{"d_model": 640, "activation": "squared_relu", "rope_fraction": 1.0, "tie_embeddings": false, "parallel_block": false, "init": "uniform", "init_std_qkv": 0.0257, "init_std_up": 0.0257, "init_std_down": 0.00643, "optimizer": "muon", "lr_mult_qkv": 0.7, "warmup_steps": 0, "decay_shape": "linear", "batch_tokens": 262144, "seq_len": 512}
MLP neurons of a small language model. Each row is named by its layer, matrix (down: output weights) and neuron, and shows model dimensions 544-639. Each number is 128 + 32 x the weight over its row's rms, rounded and kept within 0 to 255. Numbers have three digits each.
After each neuron's rows, "raises" lists the tokens whose logits its output raises most directly, leaving later layers aside.

L5.down1385:093186139168084125118105099125099117127066152082126181217139122183109129118137165056170123150135128128125145097148079149140149082086145104157113194117192123151155129138121110095132111125137064094151125134110084073188151122150128119098141091093144094117159185162092153126118115077129094100
raises: " World", " family", " order", " families", "outs"

L5.down1465:084152082144135108077148126121169138084129137159105205162155119120081130139100109154124121171100151126144151146060112139166104111101121146095120140092128173168138202126110118140161157140052111084140166101195172108177167106148153152135102154157105121129098141139136176098100129080138141109
raises: " sees", " was", " received", " is", " offers"

L5.down2374:159073073148107161151145159169101166136177094100100104188100084139110143049046126102128112140165062158133119096116153154124122144124112113132144142141117199099117133102148115091120116093155096092106103111095137165075154173080109060096096127115076115126086096122152169140105155078119156102
raises: "On", " On", "====", " on", "az"

L5.down170:173120119110106123096238064141149141124125123187142178172125088184159140123141160109183094101144148100128109124130104127151173112108109125127132151144120105132132129113074141125119096111135116176184120111061137118096148124110140097153102115126097108144124060067072128135133163126114138128
raises: " promotion", " They", "ive", " they", " themselves"

L5.down2328:179131164176140114112165155107160151091126168087132040139156125127174112152154098148141112106121102061098073163111137203083121202105161163127115106141147122127127153100108117145132124093064123144171089128097132135164109134146194114127149120127111102130141103097170134219152110154106153159
raises: "/a", "ished", "ancy", " Years", "ns"

L5.down1706:122176106182213145113137106145087096156129145128157117115151148131125150103177147114178165173120161119170144065113126149135117157086156153092139096164119111074152121112140148082152119085196128183151111100124087150187133132027069094109148095135147128113133150126089124101137173165127153113
raises: " shows", " foundation", " give", " forming", " causes"

L5.down1691:166150128151161099157135143134087121116150076127168128118111175156073143193129160094185148196149118177147100128085114148134116130114101110180082116120123128100135095113122097114170132128137135087150138106134127114090149160114123128152132166147118133232104096123199142100154137139158145105
raises: "ys", "yll", "yl", "lam", "lor"

L5.down830:145180160102151137117124153120139140118122124150092116176164137175115124144193176129075167098101103166074123175081166127102174145071134106094168140050110204109149108160068142119108087174138134226154129117152096105103170145146145194115115087140139076150105114075143076087126143105105122112
raises: " himself", " itself", " herself", " themselves", " sale"

L5.down394:168082140175107184144149147130152139098135097164114107144088140178138122113140150123103176119170114130087140128173147164143182137116161069124143160139145104149172151153153113143157101132056139150132111125078138099170100102066108163132144109217133124089155096112172133101172070105131171112
raises: " retired", " retiring", " died", " resigned", " him"

L5.down1199:111125109100074122147090138147104131121160146149110098149107082069175147099110082119138049113145068105101092162148137147112111128132111172104121058165125130143131099110146150102073209067080087136155130093120162159146132157137055174129092102132106131144144153159091098118163135200095092111
raises: "en", "ens", "ened", "est", "er"

L5.down2236:163144187193126160107133139080106110048132163118106126163135133174110151114125087121172095121095127080124106060161133112194194131113099151128193079058146121162147145197130133070118111097137210160123139135155156087121110036080125128115136143106143138132120059180109153132143088186128103152
raises: " million", " billion", " matter", "mate", "m"

L5.down820:115158113129127121120105138140119094107161103135123074115167136113134172145103071102138085141153124067117182154150127112124169108133109154124117146163165102131065166100197170108076092119160149140148149152127086100152089192137091063100082164130106146071160146140115112148163133094170120132
raises: " surrounding", " of", " other", " rest", " adjacent"

L5.down409:163138153132110094135078132168138197117063166104123116143133112157141169129121099132159138113131147174139091174115093140086153165109139119075177064174129159122163124132110130140071058074120174122099060153120093124102138173126076114134144119128118123150083082101128117056117159191102054167
raises: " she", " he", " they", " you", " involved"

L5.down1789:168131150134167205153108142103153121114134098111131140144127154113140134151170090100101112147096117126115119161125126091071142141122084152133117110141103132200140185071168203122128080142088094144162079169067162088135070139120154075108146123073078126150067146113120099091095126089108088136
raises: " →", ":\n\n", ":", ":\n", ".:"

L5.down122:134100117145144141128123180177121142129111164118089118127097110146075112152104134093128139120098161155124148142144115114079139073072161141148120164135121148090068191145130128167156157159080199154124098091165123124114171126186122206073175124142172113133128104149104151113166131168111084089
raises: " its", " the", " their", " his", "the"

L5.down1906:132029179130155089084199124107146116152164123169108174173154180128131090090139140130172164117111147158151177119190058134121170114141127073133117131162110154119124194132138162132061170092114120209119130171071135159107156089127132160116102146151129180113105137155119093139145153163200160141
raises: " first", " third", " second", " fourth", " fifth"

L5.down82:104133184181152081078103104174126132134145126190129135122199145080100112099135149050112095149122067108153123097100160121159123159120077162118074124152156168128153088098098055044084123127117101139129103214163160128134111089080138160068179162149124159163141166089108157109067095118134141133
raises: " \"", " “", " Operation", " '", " example"

L5.down1660:159175171032132124077126125110104122130147183135107075141139112158128126147144107135138150103188145057106138078150149091111107114103136139140190179117116139116154128180117123184147093070115145140195097149160156149151056115169138159130134153121133125076178186071142146132104102176161146104
raises: " his", " its", " sister", " partner", "Population"

L5.down1862:127104123159146091131147150127163133071126139134124126108118126129090170150098146198070161130151137105128126095167143125150130121098105063108091127170120119074120149131072155070178146094154167123082166145100128100106116087125076144073086149145212095125076117158130089163102116112065101153
raises: " lot", " few", " little", " couple", " bit"

L5.down1093:134098145136166084156154167130134106088099130115128117138146063136102153102092124133136144153107094132113137166098141190153130112127124096083132161097079094090170138130161144140130102160087125136110106063190148154152196100076091086150107106104101147144117150150116124170143155132148092202
raises: " stand", " are", " is", " were", " was"

L5.down102:101157090161124154105157100164154116155124111110108112160083098099170118139115134170120161154157148138074113092131088129171091125135081196154099095160088149121128101171151090136218116135128144065096153154138068145106179095077121096137117104132138097104100128095142140166146154199080148060
raises: " statistics", " number", " network", "-val", " category"

L5.down1119:120130183135135180121178123200145139088075135087114131093116097147136160148100115161064190121095146162115129136138092133160078173116117105087151162134150117143098161101189184153100107123152103128091098150117157081127073106135122143128139139131115120105231146149183141162175073163140166093
raises: " left", " retired", " died", " resigned", " visited"

L5.down2448:090094164115086115128222107141142111125166066112126079062166121103096120072119112116146114193094123127188181121116133118127160110143146111127156164138163168161120150134178168108097137157161113183118120068124105084131089071074138108098101140131126125178144158126125121119066128132152102078
raises: "land", "sp", "lan", "lands", "mer"

L5.down1033:051163088150103105097189165094130144108102090107147090176097111125094153178146120126101142117135126140122196084140098169087111136149131146185178171128115123155080178142163092190119113142075146121141117094096126161108123159178084140149187096140116116117151162134149154105071138140138190128
raises: " number", " series", " distance", ")\n\n", "ides"

L5.down1170:149144118087126112165147065109131129147112110122176118101138155175118145102195156149180088147135097158144131114090111190110074100123186134110116134193186175154094103133132148110128122134124167078135150208086144158140100112130105082149109173138114115170158149087092215152098138140112189141
raises: " no", " Vol", " No", " p", " issue"

L5.down2083:159127103113131115139075159113119094108093139089108202124181173113092120093080234154145147150049181114145104167136117101181145109146102151115115129201164099167075188108088109176127081072088139127120114169083139121114159126118087114117072058134167081124123122128135110166155140162149131221
raises: "y", "iness", "ily", "ied", "ier"

L5.down1205:115111156114148128036088091182139128139095177116105178127102129086114190151116128082149096126054102148186105091148159131141136117162140139112088156116165088178136124090189129164103097083105049057137146147162131123100132147112127131160081094200147148107117152171151153111179145111148198129
raises: "ians", "ous", "ied", "ily", "ary"

L5.down174:123191135098145101157151137151199124132159185052131125137141157153118151116158159119181168153154150123100111157111131137112169147213101150194124129131131130170080132156140102117130097108146134160110176077142071111128130113123107164138123119123172119084123128151100088156097135144060104130
raises: "I", "F", "D", "H", "L"

L5.down563:146112095134120134087113171171087174134136138145133094132137136095115125084105162117175151087106168168109141129152079130175121101155202117169089170129180169108117132126168071140086141100170083136147113089157128121149081114077165142170115172123203158102120186100067112133136109129117152172
raises: "ix", "ija", "is", "ity", "isk"

L5.down1322:146143103151114142090141120096158149121112064162106125118157112147169148079206107207140179113139075137139118157088089152141123168096127151148131111080123149112103100126127115176106090055117116127112122135132107181133092155108107151141184150076062121142131112145197112158114074194150197106
raises: "ry", "rie", " (°", "rain", "ello"

L5.down1911:112095093165158076167126110040130133051156083106097159150145106088163197163233070154179146197125128175128121145157091108213094150146059160106092131133118176144144159147155160135130112104081116116139097141095163118098176140103065097117119127147134096156079142156121105127157083111147079146
raises: "\"\n", "\n", " statistics", "'\n", " records"

L5.down1635:123137121156103132096146072090134118113142121167130129145137136162150091139086130149143203138124112164113114116143100107159184115179119095148138128169160111164154109123132158112141102135085132188113206189102141154174130100132134151143142174129098141076102105142114067138159143195120117150
raises: " second", " #", " third", " founder", " fourth"

L5.down1853:125058123131082138100049128111146103116139110173128101175161191090112151152124100165098128117148125123141134119111161110120117124101163128168118149148146134121147117129107157157102185109147129130134078130071174111125093144175125188157108110193068144098067078101135119121150167153144158129
raises: "ron", "ro", "re", "ec", "rics"

L5.down2381:126163112129139110113137147098151094124221107102131126103188152140160156150112063113145141173157176137157107136159133129119094100118112151164168097108128130110125113122115123122116098114103116102087129155134113107087116066108114206159098126128116127127102065127093149137188151141148122135
raises: " episode", " appearance", " album", " painting", " trip"

L5.down2086:076064146123030153103171091149172100125155194140147133099117125077159187135160158074087154126177181142154115110217143152105161126125127076094130138092142180196118143127131172163125128152119155081181155167088113136122041145073153104132149123103117106156140084125101088176123111132139158111
raises: " no", " now", " not", " since", " little"

L5.down644:128123094145157079072080127192115107107065122139087154138144146086131123120106206189151153135094109138121115122131142150090128119158140150140169107155106161116172146134139089156155126080130123047158135102224093153097135150156105150164137142163177115130111112083111117096078115077127154110
raises: " etc", " and", " or", " respectively", " who"

L5.down557:119142143123130092144129140085150114166119102127129080140119127180149130122188157220159106161104130086150143131105141098135161123122151120143141203134126097108124142035110108086106124077110073133133172108105105142124101113126156144109081166153127161147132091112112138132092164115120108162
raises: "iven", "less", "ivers", "iv", "iver"

L5.down2344:153198042103111078151133140138116108106091125135110097148098212126168104119133110146160144116156172152141182163145222182150091181117179159139167147098151094155086128158097095111199086129131131119174142086161129115194136083103098110116138115142115159106127066124143125128104134121122099058
raises: " she", " that", " it", " they", " there"

L5.down456:137132076087121148065196143142137080102093107156108086132120077121143156094145160189168115132102165106130089151136173127121114090094138137093134079113157146102138144155110120093192128094118161143152114153161135123149086151071158116110121128093130152117053170151108131161119156146133129093
raises: " part", " particular", " turn", "ad", " fact"

L5.down1684:105118124105121145185122123065079149158103095133104132097103077112150080154089101100141156119096136128159129134110139146123143156164125112161151072117140145154153098135163092098100143074097192103159125140121152171152147116169121123108193104177161190122066088128097147203158127069062117047
raises: " Club", " College", "oli", "ose", "Club"

L5.down525:088118121109124139112168123141118110115144104102105109102101137115080127186121137159222162092160123152150108157179121159185139137137161132131130151140146131182139149123108069118104153056131186151144127141129112159104110133128137100081147141133121125139124118151155091157164160155119123145
raises: " Inc", ".,", " et", " Co", ".A"

L5.down309:150141037131106126141171163153085108097165122128142104133115114207140109159164144127124197082126100164110107091155107164133136124141106158080143178107134139170121125114051060162191083102169100184173110130140112180086119142112137174122133157175104131144135086179164128059162132151098140170
raises: " director", " CEO", " Chairman", " chair", " president"

L5.down722:111131141139133109135122156095156132113074143117119090131087141131105141128100099095104199114096127173137136075123144075128120102139116149094128120115167125133145152150122096099106169152115133168144062140137130179134159129089184129133120183104048147153069123168123124128147105158142158140
raises: " form", " state", " forms", " hands", "cy"

L5.down305:137149166118078100137096121138126142154173124090153137154148129116127172149153089150095152106055091098138140085156093121090149132152116111114207163153097165140138192101156183098156094073148080171142108101171130123159178120128134134090163166147124144147095047103078072091182151133098084098
raises: " who", " of", " whom", " leading", " owner"

L5.down1350:083138136123115108106153151076111145089106065085057090121090091113139135106160130106137161067136084100177116134074198180135174156126109159173135167076205194169145177073098098153159156111201091093093120125113135178112094187170112147147114129133166123148087089099093173114173142130136058071
raises: " that", " whether", " how", " to", "real"

L5.down231:079121148125182127162016111113121173126167095177133139069129098114086079108193136132161174088133115069131124124106083087107122085171138130114166125137114133165137125141157145173107186184151137145150095117147134124074134115096155155070146096125135205182115162072067071163124120170133164128
raises: " point", " stand", "point", " points", " level"

L5.down1962:146153139119152106134234130141113157044177093156047171215168150088144094139189157139149108142167181114112161069071113144136162125119138181137119102112105152142089188138146078113133071183132104123140161130158167156098142045103130138119072032136143115101161139121103129112104111098115172136
raises: "istic", "ists", "ism", "ist", " being"

L5.down141:100154103087140088142113094092117143117169148133109110073128183125124143167063136150128104087153181098142110135178139106111126139160173118165115087150133195125118081177130104142155111100096151101176116183105119108137225094094129189114132128125122177149132126128177090116157085101152163143
raises: " the", " a", " it", " their", " his"

L5.down48:098127185052114152102136115153206158175152120089115128131090136093122144183150157121134121075147144107135181154192173099149100082176071159145206144099158087127156139169107111123090100035068117093090127104099170138163116086127070137096107180072160138144106072139143152125127175158136063165
raises: " as", "ja", " full", " worth", "ly"

L5.down2025:097205145122164123165098122139088182156102120177178106143135137120211120102167151183125152151096135154132170097117162205142153116137049132098133139088103144192166161111120176087162119190170100091081054159105139144105169110142144164128104165062168080160081119109102179185104129024117144132
raises: " way", "ways", "way", "where", "until"

L5.down446:087121094133147153134095149125091143162217079104163138141158178094144100127117201108114098192141139102179162192095093080171128187121128172177159116133111148153169090192109161140151118091186115203191063085138124100161086148154134135129175070146150118134151128101139110133156106152184197091
raises: " each", " format", "ices", " exception", " collected"

L5.down1748:091137098046123153162191087130161158136097127110134147110118128162100150132128142149099149154111138176115139127188106111112144147167156187123172155063145081084189085136054131109092168156049127144150100082125092133107163099166142100109106140218146140156144096123159140131125128173112136152
raises: " he", " role", " she", " position", "ero"

L5.down2437:189085126090099105140118150151092096151092068145095108183104123134170079154051178137175100140152101124118116101158105111037085142076120156072152127140115061110165174107115044146117143106075086102180114181134096140133113145111209125148101115123136028167131122142147147152150123086167168115
raises: "ement", "ever", "aud", "ess", "ita"

L5.down249:087112136143123126140164136113119134131106177120145161178204154199133198082099121089116097113181170128184146149104108135169171117135177093162127088172092149104101088058155178151175151108104143139148167147095146122163163116141137138135118142121114165156148112098132092174186097188136144126
raises: " died", " death", " health", " last", " final"

L5.down1378:202117134091072153153153104094091142137181134110120151106148105121111125135162070085143174196113139109151110082127158174071102204121224090114103094163100133121163100196152117113115145076087136091130137155165106105155123110160091151118192091080141116115088190177141124089153159168138088153
raises: "apes", "opic", "aped", "ale", "ient"

L5.down2179:107085190126120119159147126162147127157115159151138136121147122132143094126090196111102134150105153164118140129099112124135168086177113158145213083138201130131154132153102137123133177103111117123076128116099106117102126139100076080069124123135170148137121064190095106092086114161151085085
raises: "eds", "ux", "|---|\n", "old", " account"

L5.down2479:155082108126111102127166149165176133078113105088122159130128079142110135092176087169144109092122076153183114170122126119191188162142139081125138152109094103120125112107126165148114131135104141085081168150101131102086143110155144128141138094105136149122157128086143158130111123141131088064
raises: "mi", "men", "mill", "ct", "cc"

L5.down1042:189143137095121165134153095162188107118104124156115157154127086108098138160140114114142088178173108173154178172069160113104140168119194072137190133182140127128164118160125172132114114122146145117183166178194111117106147101111093098180130109156106167117098118171036145139095106155096158134
raises: " painting", " right", " Picture", " Museum", " left"

L5.down1574:065109142146129155106133119170153132105079096168130130149137151161121113092120123139146055127152134094075079067157124117131130069153167130096131027184152077126137194133133139092093073127147145154161086091151080105151148196111162092113162046090179153187129087175135139143132106157124192163
raises: " others", " such", " were", " including", " his"

L5.down1892:090075127106107101117145134129111173146104168126129112134146074150126142099114151144138084104132072111158090163082165137094176108115165171111062122129105127165119161110087144130210082102157163148111170151150107082161083156112099125067117129122080118071103172118166098146126097103131127156
raises: "off", "out", "outs", "back", "down"

L5.down1474:103144105158171159098119147200115125136134131112095093140106043150173187122124171125075190128129136139177176121122137145126112174112088123153150135090113143089161098124081125137093128148173177155174137167099155122121091118119111160099164153120095079084098136099066095113080136113176188080
raises: "te", "ign", "ts", "ast", "che"

L5.down1444:143129099159119142162166166108118155081111114169103154097101092088114169068153130132070178126141147167120117104102083114146156153141113090099114158130139173096168147148175134130146124168101065145072140100151114111119098066121123170137101161134156202159171154132118134121129093164119156159
raises: " was", " had", " is", " were", " has"

L5.down606:123139124137125133166152110123155112132140191121105133161068044144182096096115145199111109164145119140154107105155152114139132154156088081130099099141114116177150124136124136108175099144127148070076121141173109123072095097108168175109161156120127108141152130131184093092126090095136147143
raises: " factor", " little", " few", " distance", " third"

L5.down349:078141202170189208204093114156135066085174132187120199100101125125127117133131111144185110118163080136156144086072123135150128184058104186115162139153116172178109195141087123141089135183153093150122140108111148089030128042149142091118114133139136145158099157112156124127159091171175116176
raises: "ism", "istic", "one", " date", "ition"

L5.down1562:122171115138112108166121119135095120132097138121072090114118151196078124143113085137151160102195186101117066130119146149124108163114106103133101131112173122179168118087135102119115179120129126142126127127146086071134082156098092106118145162147120114098114122140179112056071148157143093096
raises: " they", " he", " that", " you", " it"

L5.down2047:151133049109094162180084117168120107181137139156148152118098103180117153133045116123121079129173114140114159122096125108105125117098093095114110116175065125123177126127164132103136166066142012208062153135129151117138140113076159116098131136165115167155125129086113093162136154129188101158
raises: "agn", "ol", "ani", "ini", "ante"

L5.down943:138092142086177135086114124119152147126096067138136136076095101150168096090159194169128218141078135139131115117176079134102196110141122139063145050138181146177150112134102158100130139127168130110189121136083066122061130113104104136129113089175134098139106165119142109120149148120104123105
raises: " with", " respectively", " meaning", " ISBN", " and"

L5.down2275:158085146121169112079180152146105136076080066077169144133143113125141131143156150140217105129145098158130094176122140148125111127123181115188115072104132139144147116137152140149097163093085113113137173078080081152089155165175139123139099175176118124128151096080127111067156155151132139132
raises: "ne", "ron", "ière", "e", "nal"

L5.down779:139118118181066138161151146157119103129152084137152169130181152141148114143121147129193153176093165162136171133156154189168123129152120132084102099147092069145093130155153119050148129074140158135109071079140119168183103178112166135161112175097172163110107092172137130150156161140116117147
raises: "ick", "imir", "ies", " while", " than"

L5.down46:103100120125121109111127142167138122129154096126172100116036118087143208159171214149115139143147103092102113081152100200164127107148166166134059129117154154102122039161150126166135109111136108127105077049062124101122152120166084130113203129128101133186060105172149056164125117110118110126
raises: "|---|---|---|---|\n", "|---|---|---|---|---|\n", "|---|---|---|\n", "nect", "ages"

L5.down965:091119097134181105096099169144111155131160206142164118120184140064113119141069134132068145125127070125133127129160135093126111117170134178146129177071112107090160119121123147135135094115108135088125115140173097159167095136098167139162177118155103187184109113119121092080133148151091127111
raises: " a", " an", " another", " the", " gauge"

L5.down2296:079181104063087123115120110108134137094216128160124171110128138106119148137130143154071129134135178134190114134182110120131118132174084108095158107145138206170075124082181145113193120153126137144096140188097160156177149079097116112169141165161146055170104117135154163116116098137113028160
raises: "nd", "rd", "st", " general", "ways"

L5.down634:161113076073125104124110103074123144108187149121168157109151138100158135079086110096120050153131161124124206090136123088133072141170127182168169104106082132156108149105127094153108151127137138127090159132084170102120156096096128092140143096114152134117168076069114123137137080116129126084
raises: " the", "ties", "The", " it", " The"

L5.down1095:132179065124109116143115105168151106163122103253157082146134178100109210143109125113169138164110125111134105170187123193166163143094175099109143091104087112101151158093116124108096124062073136093101137163171157154161116089092158109155081071087102140156148110189138157084161144071118177108
raises: "ari", "aga", "osh", "ami", "agi"

L5.down1522:120097147133122052122144141124111119140142115132146096102088134150138148203104172153091065174102143161122120101126129113158088144139166188178125153104062203169110140114152115190112111073180118153098147123193099132158092166097177145098153134156133161143133088173135054084167095102072077126
raises: " head", " Minister", " CEO", " chair", " a"

L5.down622:153148148120140128142072105134113143121135102136111156132125171053146137108199168158066128126148156094166170168129157094145138206092092164093121094121125190133109047099107152104142102146148139184130128130207130141127103137131137151058113173168122120108170143138098117147113124104191146113
raises: " Coordinates", "See", " Genus", " See", " Genre"

L5.down2145:049099164170070133135121151114127112116188139128140107072082107140166089072142129179109126076194121145100152095109127127095141183129089181172096118162149153112206131152121146111117154150172169156096159137123203083127176115054190104150125173110150107106101121156082126108157146150184186113
raises: " However", " On", " He", " In", " At"

L5.down197:087098120152154114079163126117129098094121131116123000136161163182123086177157126112196165114199149161110158145142139157156146071113168143170128130117136134132141130159171087149168147076135144088126129165154148123111094190149092164109114162163115125061126128085137070154137128159101152140
raises: "The", "She", "In", "N", "On"

L5.down1966:058180138132061097143132173096127122096139113050101112172106136099114090181178113064143190154121171181098107096138129149129066111205105105134142074166143131160092148098171168155136143138121146080128137091145113160114171122105130155102139110106115110087083153126121169125128144109160140152
raises: " Co", " Company", " Son", " House", " sons"

L5.down2317:113110111079112108159106126045137096135099128108125062119117142089062138166128089139135157105107186138160122089171166149128146129133113115118148141159154202091148155159150107097160172099172172118173107147109101149076138135097150136156172177154161154097096096153133065123086130143147133135
raises: " or", "/", "ce", ",", "berry"

L5.down187:140138187147042096071128119120124114113149137202159154145143089148092223137150112155079174111125150109180102123102150125095143161143049125157109131142067199165111167140131111176147097137062163169232152123120101152112172114089155094147061098125154133149166104146116106188137159122152174114
raises: " who", " whom", " died", "ibi", "ties"

L5.down204:139127059106100123124108143142155090133161153170100143173098164178131096088091153128141098161102114120161122112138140105133096062148176165155150148054124095106082153113094100142111107157136196103078070166060130149122095097174085095117110091116074086105112163126153133136108151120125135169
raises: " he", " she", "yn", " his", " her"

L5.down2189:124131091108117124143134083142121103107138108114114122179034135171096062075128149129150107145118128119067134168144115095117114083096124177126132109175117125107161155190145125091160124146130118083080152071098099078103123163175068168115110130131119110166133195164187212128078142157080185128
raises: "'", "'\n", "',", "boro", "'H"

L5.down2280:131125106132161071128126080131132123164115089109097122065125033109097128097095141110119144155105117154167100103171155098159137112072125156176151126110138160116156201165124156141099133135129092047140165118098118076090136135178143130099144130135175097133114152175158140160122088130128151195
raises: " than", " record", " known", " detail", " written"

L5.down992:102135127133153101096148102121105187141184191112143168101121156124105166135121173122088134094166170139114105152168112098101077109186227127180102125140106132120113129178103118108097104108060143120100089138086162142156128071066089169099145161125143149146106101121105197098164114148140101121
raises: " a", " the", " its", " an", " some"

L5.down700:160116156128097118169117075124106127139122098109085179184111176143097104068136145119195167098091213126102136131162129119076125156134182144159103156102146158150132133092120124149038127086139113109145131136161171160160124130143152120099117130126144123161115105103123203076145139119109090149
raises: " as", "chel", "As", " himself", " herself"